Weights of a small transformer language model.
Size: 15 layers, 7 heads of 64, MLP 2688 tanh GELU, vocabulary 8192, 52.2M parameters.
Architecture: biases, tied embeddings.
MLP neurons of a small language model. Each row is named by its layer, matrix (up: input weights) and neuron, and shows model dimensions 128-383. Each number is 128 + 24 x the weight over its row's rms, rounded and kept within 0 to 255. Numbers have three digits each.
After each neuron's rows, "fires on" lists the tokens most often at its 100 highest values on Wikipedia text that the model never trained on. A number after a token or word is its count.

L11.up1327:096113114109130155113135148093190122071188142099159121115122138157099148121082134094134085159136073115102125112143089133160152184148119112128130148154123145173130135120141081178108133071133125071093143098131129166108116123097123147111129092145113111109139126097116142080129130104103127147144140137152162139130121142126069173161177122114108139108124133146167134157148125138133090127148137152122182116110105104133127103133138135140112151105138122155138136114071146117127117106161125095119074141120118177134121121080108092112115145081109170148125143136178127129153127132122115146127117099163099143105117138129114120113103105111133125136149141130122149161100137110143131110111172092098118119172132114144117111117162128130113152154102137164120134101162175073120152118140152
fires on: " that" 18, ")" 18, "|" 11, " which" 9, "," 6, " who" 4

L11.up1784:152095101144117121118168115186152155143125141132156146130078130139149126162146136101136107132088114107150169093146114137114112118103112135139149144120158139142092119138151146134195127124149104134088140136098113126102131153138115156134091133179099118114117144117086149114144154127113137116137143144078101083158099150130126148148136076178111138163166109136109161098080109134124158116107139140152161146104166111118162154139148128161132118110140122095103126119102103137115167157152150137182118174096175121168138123080101110108134143093092140126119161151123112147133112112103086138112141104106121133111168119100159161137127127095138124112103125141126139151119121121131122129125143132143111153184132105119140119113126121133100140100134125118151139170125101201099158149124124
fires on: " o" 22, "B" 18, "O" 9, " Bo" 8, "bo" 6

L11.up996:129116105138100139108124177096103141099151102129106115125103089136127143156136129152100161122114127152078143138155123125129081150197152150056107144113159129132107133161141174147134144143081088115124092124125161134111132121128135130128150129148160104090160183137152092128152118127090150125108136087113142126198160141077125118159151097127073118129146141145128131110156112084129131102159151114141131131133164142115089120062108117113111161155112108129175113083109094106117121115094088112139190079122148127077118133108134087145149123102116159131107143122157116136128155172115130208155141126145134136153122101119132115115107154106119114153164156125175124127153070111138103137144134097166138127129099115104130176144106145166127170144138131144109117105119160138138124160102107
fires on: " an" 29, " per" 9, " Mo" 9, " sub" 7, " mo" 5

L11.up1514:187132205133105119151130120111129118112095122155110126134121136098148105142141108097133167119125152117099133142109135124109136136143124123160156085111122146157112125113111177123132109097120113115143158139136126164141121106102108189116151118141182119124117114152150057120129131127112125069096089101152140112117131105096148158130145131174116128126158147121113112104156074078195128182132097089126193076178167089128146158113106121123077100130136161114086105123131161095118113101123106132133130128163166127124124149140135130157118080140122134145110156116136123116152121141132125155104062141126129121129151108166142163128122121127096116168175119111132091088124155114117131137107061129104118118110130136096159137125173132127147123105109143157106164157138157162133089129131106
fires on: " C" 13, " p" 11, "u" 9, "a" 9, "e" 6, " not" 6

L11.up822:095123129134170149119129138126148129109107144142112113114127166112144121135145122130134122174174092157137139113131111136149123126133137165137137142123124133171144111136165124178171127127116168121090159090124129171127159085137110144127151122159100156108127167076126116132138170143142151124147094110106134149119138146103119148134106102134124073137080116106167131181114061109139084159068118104148144121129099123117147102152146144103122138116134112155168137098161159137100086128155124077120110124152150115122103143124126127123123085072120128119134134139150088125078119135152102123104113088142123102142164131144115122149144100100160116139143097100117095197115115121112113145138089122108117123123087143146100109145127102106136125111141130112150109139136108117101121134108115
fires on: " that" 25, " which" 12, "c" 7, " It" 6, "s" 5

L11.up75:157116128159097115166166132105092123101182159093137105111134077140121113133118152102161129141116146117144151155150087124152150095155154105108176126131142160127138083137109150109150080101099152107132130134100137119111099144131120074142134151094122135124198104150135168111094122150120147147146142129133110118138135130089125123124122130128102125157116134098114125138149122139100133093197140133128116101129143117169124119149131136136101131157127125113138146154183134111102155125140099091115141088171171124140155101086089148133134129115089114165131131135165096121133116086130155143065159099108122140071099128129077156126118145129111127111111174156143131118150158080166104132143132123103121121142151090138101098145187104110120089108139113107109125136080122135093121093142132
fires on: " (" 39, " qu" 15, "ti" 12, " ." 10, "qu" 6

L11.up246:101132155090133130121164126130088087130171154165125096132149092117164159082096145170149108103184126102085185146113142129107102190137147108160127155154110148093101113142148138117130140059157171115145123141139137106118125143107136161061154121114144116109182143120101124089132112151105146069153128102116140117145149148124107124181133139143123137160129139138106158158129080134157135130108145107129129087149133094108152143092118118156145100117134148140130101140132116129184131139141095148133137160136128151143140161155159113132137138163116174118123152153145124133161095099145118198135118106129118135111146109175099112137122119092135132112072114118142103138121095144133092138158113125144155124128072087120110133148144128132128124129125116123162173135143142117119129103127124
fires on: " there" 22, " example" 8, " p" 7, " \"" 5, "e" 4, " at" 4

L11.up615:136099147098169085151156153140167128133127148101155078102158104121153144158107105125100127126135106113135086102135075111140119064128130135070122099070119116123148147087108170136110128132085139143131120106153095116173161116125132098138112172138087135109127156118120148122087107104125134145108149160112140131142105122105097086111102126115078129105097113140131084111153091113133114142151144147069112134123106158147112137139153109164134141133138141145099123118192078095141121133127132147109120115107168136136136156088130130094096147111128110138153104171105117113089110139127134141132130128138151124158115122171115116117126120149142193110134110136104104131128165165157118115070127122137110153102124114113120128126103142184123116141116146088083126106111140139101140132097109
fires on: " was" 27, " are" 11, " is" 10, " were" 9, " F" 4, " (" 4

L11.up149:091153111141121153118125159116092123092129132108092119119112098130152123122113110093134107123124098117104127158136126117105161106103128145123158081129113169100098139106151157123127144093156122131145152139126115106119148131189125116111153169159089107131139106148106110103096161127104118112150126110134125152134127106109136113144106137160157120113126108113130176162165120104161106139090070104151159111133141128125135128146146107158137153086144138119156106129110133123093147146119153113103129129102158108151133179134093100190128093155092111147112147133165111131132140121139144119146126096180157119125136163164136182119130158144164148123116107157106120120142102113127140140112078152115110135135164154123142076119141162117094182181141153109118135110122135106145130171108136
fires on: "P" 46, " P" 21, " (" 12

L11.up1833:102114169128133148102152143088071144142103093142163077159130115114126149145087134136158107116107126092124132156130156115124106187179143106113105131126155148118110116118134135118144137151088120116154168126141141112150152089161110090151129133154085129103109129159138085148139112112174134147171073128118125137104154112138114084101159114129152110095119102104093140083120126115161151146105163110132122207102119135076122133109130124131117123134166122131147155136160135154139131151171133155163091133125083158142134131123166133138153109149117096111118115138147073102106143112155143116127148103152139127095130165116140106139108162115155129151130115145091099133146126102122107129120108090125121112103125149114109120131114096122099173128134180127120130104121140172113106124143130
fires on: "," 41, " (" 27, " in" 9, " New" 4

L11.up199:088099111121134115100130136120164119180160145132129136102157099155102128121126109095136156101160126124152141082100141120125122134153147106164089081153088100159089134072145145161130078118141137104097152125177098142121122125164150145168155120103128139141104109072142184095111118140161143129108127140136099147119094161135137073130134108138137126131147133135100085154135153140127179149199141139118130137152054138079144118157120143125122142141147136139144119166162104135134146087136147107168126115128147108122107174117154125133099117069157131155116125104114142104171124174132156134145088106127077117145085137134119150096146113156141120074140123130116140171144141148125147127179135100125106150132156143092107157131146158136138136177133100107127117078164160111117153128122164
fires on: " had" 16, " have" 12, " has" 11, " who" 6, " then" 5, " also" 5

L11.up565:100124137139118156103125162099099129139120098130147104114129136145096118145117149151136121134161126132123120155136134130165090104135115143144109129187145124123120122141124121142150116151095138097151115116127160135129128148132146109137154129121125141153109111119127159135148138076149129136148150169123111149109143150083129142117127135134114127145138139157163128113111120152103105092134114158108137138093129131144126125164146136135120151121110099139144126110140090110146139086060135145109118140108092103150135129126138111165144123173145128163164169088113143084139137080143100127144139139139147096130119177100191163135120170117112123127100172160135129147134171090119128172163131160149149124161152181143135116146134127095108086119101140107125060116093161142113124115137157
fires on: " (" 36, " on" 17, "-" 15, " 1" 5

L11.up88:123119106096162119123124163152134152142166125107148127094119123120136155136160150126123095144129140145124124115137123125116151117096131114113110154095138103131131143108154115119144124148129092136128122181088104115168116130157134150157118143044120117098174134095128132152092100130121134098143148120178123144134116115116113105134148141135092158126138109134132102109113100165153105096128139131179132141083114128128143149091142138097129114094098136116137124100094110139134146125092163132100165103161125146113171125146125160152096092078090087170148119131177132100144128112119119101184180123169123101104158108096103117085098137101129116181148169144125152118116118142085082153154143135101124103115077110126125148120123133099139139127153113087076058127109114137181122136090125
fires on: " a" 19, "," 17, " and" 8, " as" 7, " Ja" 5

L11.up2099:118135098109155101126118125149170095094160180123120092141093195130155140151106145119164143151143148129141168113146148110115143151145144124131135075121077129144097126153192105106130155139135103155097122165116093107100124127181121117113138109151104123087101127120131129120073117141156126115089149101075141177134143176121166164135137124146167109154141117127160136128107130098103096116097166163091108140121150088078152138140155133145099099136130103136152093138176141155088129131084133172120120165099154112147108110087098089163132139127147132124124159153144114115102147136102101124158158095137138153123109087141158128112125147102140143083143132158144164133153122101142149163159151158150166106110120105074166119124158107129147136136116143076123135139120072095127109146121124
fires on: " a" 44, "pe" 7, "le" 4

L11.up2174:119157113119155130157090121128085130108133183122132183135113184154150184112117145082114138094142121114132136152132118161148165111141115154105116171134127099171120140142161125079160103168152140134163122159154162120122110130087134110117111135102119126144108121102114130139090184169151131128140156124103123118137133155111160140107100138125096111104168158149116101093154154160117144130177133138132098098120148125191143155162161101087163125071132119128123127102188096134094080100165149142151107139120130172128124143104161086124120128179191131158167102129136117120136117097148125139126134136073109100090126117142118121114106105102139157130128114151173149161133134174159145122146142127102121133133093141126128115131094125050109127126162161106117139147123140114141155073141102
fires on: " |" 30, " (" 15, "le" 8

L11.up320:133139130085137138134141136147172178152161128137135128120113138120117081072117145136112161114172095140098157121132102138096106182106115203125151108157154142184117145133097130158163148080062111173106129109122111135136126124152107128134097137128107068099126148127083149108118118138150086086122097096124140126105126136132128113175145170141142108101100158118131124142095136122121093106121132134114095124120100089105137117086147127128037157123129118120115145145148106122125178085144132108169130143133124136150119154131164115088123189141113133116167133142114138107114106151116083186166151148130127185096154118113149145154117179131138163137140140122111174150122130130142096153140080125149140123178167121101145151145144097182097134152159160089118181137124106170118108098133112
fires on: " a" 41, " Z" 7, " by" 6, " many" 5, " other" 4

L11.up1828:156116131125183114116154118095089165104159123104114115139106099101137154133134127137148128071122092091134137162154169132166121123145174132136170116111159112102133127130118141131171109140132163124120116143090195133132142114141116119147093125117142116155166120129118133161135143138120122135139104134113117115083132142143124101145140083130109107127114111105102094139113159098090159103091088094126178127141090157146147126102153093135095098136130098126078142138136153088114123158121108087124151124112185096129097165144133120150132123155156141146130130151143148126114137070143111119129192134154110133133113107124133142083139153128151152138128141113122146144101144088137124100099116102118148153112138078139108141113170106120113122140135123167097088101095141163107158132108132
fires on: " (" 53, " 2" 5, " Ind" 5, "," 4

L11.up1424:113128134155103151136132142155153113140125130130136129114157157106129093137138145112087146125126105055111121112123120138120138116102128173154144126149077124148105119100150146188089113146159133177131140132173127099163190123138089119164145127127161096110108086154114154152116100109164115137124121112101127146118100126086149131123106103165116103138152156125138167098142104137102100107124135120116127109131125118116148135122124101112121140151116118170150151114160089155097138149175109136098119144130122158121086089129122120138157119141120128162115123159123143132131133075082103114169135127153081157109107163153158141161162123118129137133146089106106160141173138117144132175120154123104154101105183124136162120165104186139153160145131110070131130178158114091147120150144112
fires on: " ad" 19, " Ad" 10, " art" 7, "ent" 6, " match" 5, "le" 5

L11.up1222:146141161151158115130143159138180133115107139081105091101107135072119102132146112138116159099100141162065102157124060113130129118117119125085133166093117166106103113144073144147154153131083151123120135145128115137130119152152130131132145142152171131127120134117101060150147106080141135129143114098135139198161146137156106133128103116122134173132114137113127088132162163124108156155112132113101141108095127121178111119120142139133149123081153100141136135092120139137104115118125178147137152150088136179154143123145085164098093135162147095129141138123136115129082126131105114130139124139127109101121145161114090120098133101150119133129119125094158139132103123132131108097149144116169079134086087102096139158163143150126137145077088163082090111135098141128109150121135174
fires on: " the" 27, " Den" 7, " car" 6, " den" 5, " Bull" 5

L11.up222:132085087159119114113070135123171075098133160149106143110162155154083143112100154106089147102130128121125118136087152150094126121129100142148128182151115124129121137135139161120117141123126139137133123098124119145089165111134146133159148134186158172099127120121140104177120121131098158166159157136162097122106107116126148124137146112127123100131124109143130101129125086159188188096099100089091142116146129082098125140110113158125106137132141149097127139135141117146142139141131127118169109145115105146122111132126169106078172096092121122147107125156174181119117104145139155153138130135102160124118138111149091110127169140122125105137115150118174138165145113123119154127134144166130098146141146122143122143096120153137093125123137155087142087132119162070136092117143138
fires on: "." 18, " number" 16, " about" 5, " District" 5, " War" 5, " than" 4

L11.up1555:121145074125092110188141152120111130146131104114144135147104136147115124125096100138150142083123125127118126159155094130148177097138104140080100163112120137148155114077113120162155138088089153126123140109121177123164134207147100131115159124115175109104139141130117094125151095091151153132143135086130145056119149121125170133124139115097124109163118149118123130078159101107080140171147070142099104140127109147123137094138145122120111119131146098147118129132156133097154166125155111097144125116162123112152138083147142118119125087101106105144134173126156143117148140131129118111165158126146119139138136140150120152148088145141115144123167121132148151085168146092124149155130148153108082155086089135114100128123055160094147106117122127090158117140156178111116102136140130
fires on: "|" 27, " one" 14, " One" 9, " and" 5, " or" 4

L11.up1462:163088112166142112133128126134113135099109150144118092141124101161104111141109128149175110124144150133121107093098126108107144133120154125128124103077161151173132113142110139125140158129121135125179123154111084159133169109103091159130113115130147157167115158146143087118146120132127138153152104070078118119113134179126131111191109147129173110155151122149121125127140135126090149192136125149127126142084135121109141135123113095140166087139105151105150137105109132109110132153132129117143087117130131154111138150136142162094117121116165111162088137126135139153088081101118118173117182119080063098115131108099164116156099104138140184157124118135107080156112138092139123120111146108118136109136116167136091161136140112134157125101109148114168131173166083103109145134138162
fires on: " on" 18, " to" 11, " do" 8, " ESPN" 7, "asi" 5, "isi" 4

L11.up2034:120123126098121072107120117127085091173116147121109112090139116148110141132135130115115160144149139118125141102114164122122147138149163125122124155106116108100127119157128148117110073154123152148117156155178145155139113099143121146157141130155119115148118147068135133107132136119086122149138160162158131104155106129106131118131094104108119141140148157163094093126176083132117167159150120143120124137102108125094158109182127125101139163119136170124140096108133156091130077188160115103159093052118101159138174125104132117106104108135126112123109126086160153120111081156159140169131094104087098156145079138127126124157128157087080146135146135125101149160128097147150091123135142127123119119139140145128161112175168210094149120160102154105092131155192103094144119119116158
fires on: " who" 30, " he" 13, "I" 10, " I" 8, " res" 6

L11.up2075:137115143103177097178172158176116139136114123126151128153132090109096111105129112122128108095127090085101121122146095109111076140129132122115147132139134135129110132096125126105122113142148118095124135143098110139133138133124128135162119143138138132105138117075136131153182124112146143143152119137146155142146093145137094129119139159126123100152121119147135117089129107126104147104108145088113116135104143119175096145138113121121181094160106095130129115123103111107049151121136126156114137183148157129100176130140076146106125107130095159139126138141128170120127143065147123107147108170112090089105133141132112169141108125151095133124145138113158152147094085136103112135126149177104115157132108091143126154142110134163167130146106149106116152115109113164121099181098138
fires on: ";" 27, " the" 25, " and" 5

L11.up334:152124111116149139082142110144114141106097158158138107128116106128093123156141132160106152108111138099154153115166135137157108145115192158097114152149138103145088140140136147132132138141138140159138117103118104123116149144101139083118128139156073134136117112120124168172128093126099132149119108155131153112119160114177163128173083113121157163124122106113085146115111116084160140120126146104109130123105068092109138097121110137173135123073118103138156148114118078124147107135149137139109129118113145162149149090081071102069120102162149113138159166129130160133119113153116137131111136104161137152147131092125106123146155161139134156127104152170117121136115114120097117124115085126136119170117106148124168171120108119124095146170140128130142124132126155138111068100087158
fires on: " 18" 35, " Bu" 8, " Paul" 7

L11.up443:124117086087146116114160120098145142117123167154138152093173113129115152117157109174149139170157144155128126127123165118135112128159101135125168137085164151154096112136089111118116121136142124135142102114119108069115127104120125131076112135090107157127100138156123200122093168112149127098136090139119153186119140183168128143138129102132177108138129103154130143152121138153110121190150155144143143095122121136108169147086145160132137128158105122112114131128108126155116128159125135118135101134135142104107170118111133145084117137108174136150150105134134087127140112139115115172126169111096093083108119163089161148113174120137136188147171110099126128144094107097158099143077147109147140133111055145149162097122131120102156109194102114121105119161097154094132147136139147
fires on: "-" 25, " that" 15, "e" 6, " Tom" 5

L11.up2637:144154138126128115109112126131118126129133168123126109125096166157100123137122155100139111146157121122109095164121114130126113118173129170116133124157144133129091149101119113172127141144144125183140123089086141112106120125101119075168115125167097134151164125159108120143150170146087138143109098145094108125143091113113108167117154138166170151116174086112088110131117135112111184157131153129083151119125138112124112154151086138146085088133133110100118109124126115117129086143121101140121138101120164136115150121114186137161142109062154125126113125101138123133154094099147120100109159129153120161094143116161124131151085097154106126083133095163137120178120129138126138096125088110128162137085116129135155136155120105128146169139192150125134142112154112107121126157121103
fires on: " |" 24, " on" 8, " Er" 7, " Ed" 6, "ki" 4, " Rio" 4

L11.up2412:109123115134105107134106130117115150141134109123077129111110104111100139117139148129110155097114083099107166138147115098127106107119154125156135137142109142126121134143128078124116203091149119126143114115194147167115124161127132118097131133141107152172109114088132120112126169141101097194133120134118176145138141159144141094133135107144117129156116166139159095160122127108122110153119125137187130116125161117086134132127121145097082130111159137115179160162082151102097111128126116131151127111097138173135172104138149150167104137137132103091138125112157115113112149098124106120116158106124119158093122153111069135164171091114128089088098122131100128111126096092126113126199115115112117150078175132111118100124143113110091102141159153146151114137146144152114165147119127
fires on: " |" 31, " inter" 6, " (" 6, "pro" 4, "|" 4, " exp" 4

L11.up2105:123109144126107100117140110126173102134115178118137141110151052154135114135108162135159089092122145109134110119147138128156174088135112100133158093076117169124127139109164152147102104083113140150139142129135129106128156076151145124107095111161120129135116138127122153112115091080154115116160115116133062094147081104124133128144148132122136112139128130136110091143137100135125142066100129110134152150104139127129128111152145091121158146143118115121152113121146125137081140111138131146116151122123120138120153114104105114115097150161140138153135110132109121130127122135151146158097114064115091146098108162159120133086164155121146140136127135125149089129102082132118099131151131146138094136142144091139122145121111127114133150120095141147089131076111172120083095125153111
fires on: " (" 20, " o" 10, "N" 7, " fa" 6, " N" 5, " str" 5

L11.up382:141096141137130112145127092160097120161172095128108110129118141125103133124112135151119179138165134113096135111096151111146121152130143113141122102141153122155089111114143106154144104157131143138097165140130124106122167122146117131138106122139167133097175120104145140117132176134104126074134117131128153104111168113116092125142186133108133112185073131205110096156141096113159168120125155127156158129116131124137105130159153130155138163101099118103109143184116079106085115131116098101113151119089148158121092140118123127128125131135118130106132182109170167121160152143105127150118179140146164120127132166112104088140140147111135088094168156151109181141102125139126116163103154083127123144136112142164140114135139157147154118160151131128132089074150105129106123075155121
fires on: " also" 43, " It" 9, " have" 8, " that" 8, " it" 4

L11.up710:136169139123097145153097141123079088139129104198146136139144142099167128094107134112132161093151183089127125144112111105145106133152095091148138109117142170140104112111127081124111158154138125120113130105148095140122161148126141071147134119129095097100115130147089081174112122127123120138120097131112101103107140107143095147139115126147136091076136141116117134120162098150135087136167131129119179109161156145099140123129143072125140116121153143126139161161124120142108106106198100122121113120112131124115141115097142113124116128092094109148125161125130131109141155066089092118115137133165179134158096142132146088148156116108125159095153077103149116143130189152148148143121147134147133093132093137133136094132161122155142096174151128126117095071113112149126153127118130
fires on: " Di" 24, " de" 13, " De" 9, "ed" 4, " first" 4, " Le" 4

L11.up2069:092120099156119153123148114118125141091101156150155103094134174091092098118161138125124148148127123136142144114120152132159128125118119153106124117151211107139120165094102175111141156137122104123126104089097117127135136121090156136104126113118121125120113097095092082118119151134133107075156154103096112143100175137122144149104154099134089124116151133117100124140104135126143127121120139091133215128114123105129172111125176130085095106101110118128121128114161088145162113113164133143128138131073111136152160125131082125148121143125138122134161116147152117140134139119121132123130142124165132158142137111130111143110149134126108135111167135122191110155106135169121136095118067135110123118154103125136111137127106093139124165147129154175090152120121145155122108154108159
fires on: " as" 41, " but" 17, "," 11, " But" 6

L11.up1906:165145125158113163095081118134127118152175121144076122162106170128151111141138138184180112125133146072146080156178154086144108172130106084138139160145112147074085089125156133103127164124087145108106105149143096156155161116105146134062085142125154146107118179078091162120134158133132118099151167162112156148101107161145124134172154146102143132164110145110143124130142145136122143126154090157175149100173115102117119190125133133160099126096126154124170107121161202126098131110109154151139096140150113099169123149117154097133106106147110142126156121114116119158134074119102140087077127135126118116129144136141122141130161118122113097091150151113113150117134171098119092072100128136129091155120134088116135099131111151105148134151146158132088138092136126145160132139132133
fires on: " m" 14, " s" 14, "N" 13, " N" 12, "M" 10, " d" 9

L11.up1412:125115148177112128166132108125142155116123148140075101167147114121087130105108068131140165128163116130119164113144099134128162086150084140156199108190126111149124099118111106168174194093136138119109134114141089100113101155133103133134107120077117154140115137114123138124129145076110164121106154182086127175109114142111142112124117145096147159115121125137135097134129115137123119168158118143167137080156141143097123150105124149138132091143115150154125139130137108146134124150121142140111122131108141105124165124131091175134135122108110107105132151132117113173102105144122134136105109117168117154104193129087162148111146137127122139104138123127096173160165120148138114084136142142102115140140100134131089157116177103138126102168111129133130140131134161106156100156102171
fires on: "-" 57, "–" 4, " mar" 4

L11.up1730:151103112128113122113157150142145159123116171093129116106104099119154122112113154130131156144118100112104150142143140113108135099102145150142155110061121153105151082131130133157105132162137138129138125126131107125102121161106110149145160166112125101135116145124128155124099109113127128118133141134139173092117091149142181127116116125122138156115124121150112117140142117071134108143143097138131119171148168121146154132143106140102089135162083160130138122139150098139134118121145132143103093090121156129116155130106110114129147138161156121096118089132099121116139122138101163117144155119141137113131141139164121142101189100153124115123081129119143161181114123146160171131116126106122130134105134142114084114132116148093174132148168172083128147123158130078157168166111142
fires on: "-" 28, "ș" 10, " sat" 7, " C" 6, "nt" 4

L11.up1776:151116161094153079152128161160047169141147097097093127130152088119138105132169126130146128146149092139118125118141116099097092089194107096150138137075193128088146116151101098114138119096120111133090146152110151148080111135114115152189131116121134137147127111090143126112105154133139135109091079141132123159136134095155111169089152125112138117182129120099125099127120132147105138123085100117141166127138093112140136132102126125133135157216119086089094115144125106164130092119159134102153118133128119142163135121173145120166106120146085133080113187150123119100089151126150092149136150147136108128137105132173124130097112128163127126127130091072079140144110112168211121155150177149145136164140111143131093139118145148089125110077129144141098124141121130131114089133155105
fires on: " and" 33, " &" 18, " by" 15, "'" 8

L11.up323:079168107099143107158153111140097148121128096145126143162141106117116090145142156135123142134126122117127087102146135109159114120090142140098119103124138134114125154082171156137062153096104167144135173117193158143129115142105129143151120141142131132133149133145112119159119097151155130110149152122139117161116165133138123147110095164126091132133111103143105148091119125164125104128120110144120151155120141125132120160136097133144100118094077150181102123101149145141148109173081143145130151098133168101129124126115081135134099124109148187110124162157096204078132139186146095112153134143125132105141112135150141134114139107160163110149112120130091134135146077154130167097083148122148119133145169070177092150123133071146122136134146122114136146134134147084102090132098107
fires on: " |" 28, " played" 15, " served" 8, " worked" 5

L11.up2321:098078134078090119143142110109156116082195173091148129136147152108155101092139132171160117120145106153101130108174123152129094188127126130133114120151124119172136125109126100152116103130116150108179101102149141087172130106128107156117097147131122097145139160101143135171153160132169126131100096145185097173148106147179139130125136140142111142119138155117144123122106148151162106117149107130132134118114139114154129093088113104104145153156128170114157112102169149134084125122122096105169141073133124106143160114115148138139108151129141112077157137089113134137117158104176117140130120134125131099137126172132122129155138110159170154135127150109105086176155198139100106151163154103138107119093082143123112156144108098141138144107128132162114119092088087102161095142143141
fires on: " a" 30, " the" 16, "-" 11, " de" 8, " A" 7

L11.up1464:195129155127116121140117133141121110134093125138133144143128105165134155155136174163096156145149154154146107154120116077151128096141136133096100092116132133117103144189112174073160130096113102114123097122082137127138128114167155128090139126123140156117149137167123123112187144090111159076088114102149114122138090090119163133157142113149136138139132110109123128119091135102135138185132088111090137113145126161099125108118082128102128129083143120090110155147138139132112128125168112126181138119145132121141142168122143113117157123130133086081139118149128101152131130091128170133132137148149126148104137143130114125118140105127110134142141094112135097130115072140122102133106142110149140159109130146129182113109121119133126137138106139069143113145131124142133126101158155
fires on: " p" 21, " dr" 10, " Dr" 9, " s" 5, " he" 4, " arch" 4

L11.up1482:103151142099122182110147119098137154114091127108098135140112157143135124161119084165140138113125174101108147192106118145104107095122101092155115133124122100146145107136151120143132127138113130171103111141109168139106130115119187115085125121066161154155166126123120123149127164133125108132160109127117138096146133128134126136110095118138151133127154136135099120155139108164141172160093148136112157078099132156114128093113139106152132124120168143134092166146147074166142153157118101123120097164102125166112133100126147091119093109103135126113142128127096121130125186108103101126143144120127142102103105143123142130153143144159089065134128111137099143117109094176137107099145134133119133126141150161164132112085094119155128138112108087125096124164166104146139136155129097
fires on: " int" 15, " off" 15, " cross" 6, " Off" 5, " out" 5, " head" 4

L11.up781:094098183121110138126114122126109146084154126145170114111133164162129109098141153118065135071153114103091171081092130127118113118160102139136146141135109131181128154137148149121157133138176116147131109170134163119122130124130113142147123130105163149066130122097115115092150160138134072142121110132149153111110129131124138159145167150165153125127114128172127102131118143127144121177128122120133142134159111115119136124116081131096094137157133142148105117174114105092132136132136143083123171143115135115127127148110114131145135094133116134153120134097169127142133143118139134151138160106154158115139132150131133108142136114102093158107127191180151141121101101126147142128117170074169138110103141115158089100163134152127145141136098124156151128139099131180086117102145119
fires on: "," 50, " and" 8, " August" 6, " November" 5, " June" 5

L11.up141:111100173104099075114092146136098176136141151162121110078101155137109122138115151157057146104155098141133118125148125143101135125159115154155126148146129163140127109139127120147136089145045133142097128150120170167108143137113137127129120183091090122130197169138155140145118156127148156129114126160128155152153085168176121145138131129172112138128100172143115115121123117119189099109146131133143139143172086124161145124121149127115070100109104124128121126119166147143157096095106133111157122105073157149114120129111166174136134141085112123154120114093126149138113126099125140114124145146123113108123126120093118161124137163133147171096149115129114106128162144121099106114098071143146131144164116150155127131101096107103118103111150141104082107140146078101173125124116116
fires on: "k" 24, "r" 10, " f" 9, " Bru" 7, " R" 5

L11.up105:111147119161179118130093143125112125124089134154137090156171146132135136125127146134110124154118112144089104126119130103145128167099119092139077181082143184131100101097145114149141119157118112135098115091139134121130145121149137090120142152184138148108101142122126147155103106121128134112094133122094141123136119111106081102153129061119120129114165122153101092105109104092153107145115136125123072132132116158155136143131117163134131117099143114154136148113161124173144132117148144129185130105104140124141136114130105115152134122083143122162169082123114186132108131102136135163105113131131136145124164118092096138094143129099138114155131143181143134138120180141154108129131090154116121126147089109154123144117103129064147096152153196135179126113142106139157131096127134
fires on: " E" 18, "E" 11, " e" 7, " Art" 6, " Democratic" 5, " 16" 4

L11.up214:127138113109099164100129083090140105121097135117139091083155119143126089211114155090149114144126094114104104096138119121189154073132108104104136087131173115123113111123155142155147097135129081099149086134105112139150094119074109149093105157143135119118144089125143088184076135117132117120114123158116143124152128124137141127155114135106153183149128158134127095140100077167147108104118108125155120157135100158129126178149097166139146058087125129159162147127136151126136166090086121171140128135121130114114121142130154135099166115116145116133141142100102137107157139116118125142118155184133113110101122120139113126182171117122134111148126099096126115149119175148154106110164102126076124128091125101100134169112108108168150146125149106124148164132198124116126129166155131
fires on: "S" 31, " March" 8, "ness" 6, " mass" 5, " Los" 5

L11.up223:135152142126139076132088108125161185093172070130111130138149158150132105142153193124172124133109166107103140120127087150148123152098182092131096135112124153100128141130117080128115131151110127124141136131145142158136103167160107113107130095118127144163119092124121130142195124148123126129137088136109112151142125134139096143149122115134159077141132121140132125153081111146094120135168165125114116125173129121144129112103120126090129080159116114105112166161136153143119156095152114128088095065123152140157126176102155131104108142087123122128144147142130165109076146095105125165153136121128157142141131162162051132145119149140160068164122122124089094158158148142142139153092129136161111133119113151102102116158134112144132169108151102133151123131122153133111117149100116
fires on: " a" 20, " first" 10, " most" 8, "MS" 5, " BBC" 5, " TV" 4

L11.up1888:135153120107097135100163153107153155113114145168141134121141113124129167119154137177128147093134153135080088123135134157120131132165136136126089108096145127130098116102147132103143185171123132129116128107117130101145133110103124131170168101128104122140154189128122133148134148130120104093087154106115125100107108151129177130150099122088092126126126144121175123113145184111119193078112104172125118157164158130158114109132132148120135114133117110134131168086158080094106093137122158126174134140125152153117155138125157142153097087119138133115155113092127095151160137133173132180141115153147099142093085088136119052123140132102149102128139122119155151088097151147137100079093115061158130179095116174125109098107107153099099134133117097155113164139122139097136163090090173
fires on: " Dr" 19, " dr" 9, " gen" 6, "an" 6, "mp" 6, " Sir" 6

L11.up796:141123163155151111126143084131120137144142102060116155115149136131125131129120099111135104126147127158127088142167110148150126126158160115109101133117140123103123105092132159131127078088086100127134107125165157135141160112138111129124096136143131182095145104163106156088115135145113115147132120124115126163143133139115154171127104171163126105139156162100098131179100113135141093150101137118133135162139130146124160161109131108084147093112137167090145123131138157132118058111175145124142122113149142132102126142093151147057102084110151111138142156134086163131111169127158124152116131113119114103148162130139124090149174126170144135109067181134094186108148120131132106131112187137136136198127134115137125072142135117127112099147147154160130129104111112157127089125146122
fires on: " (" 58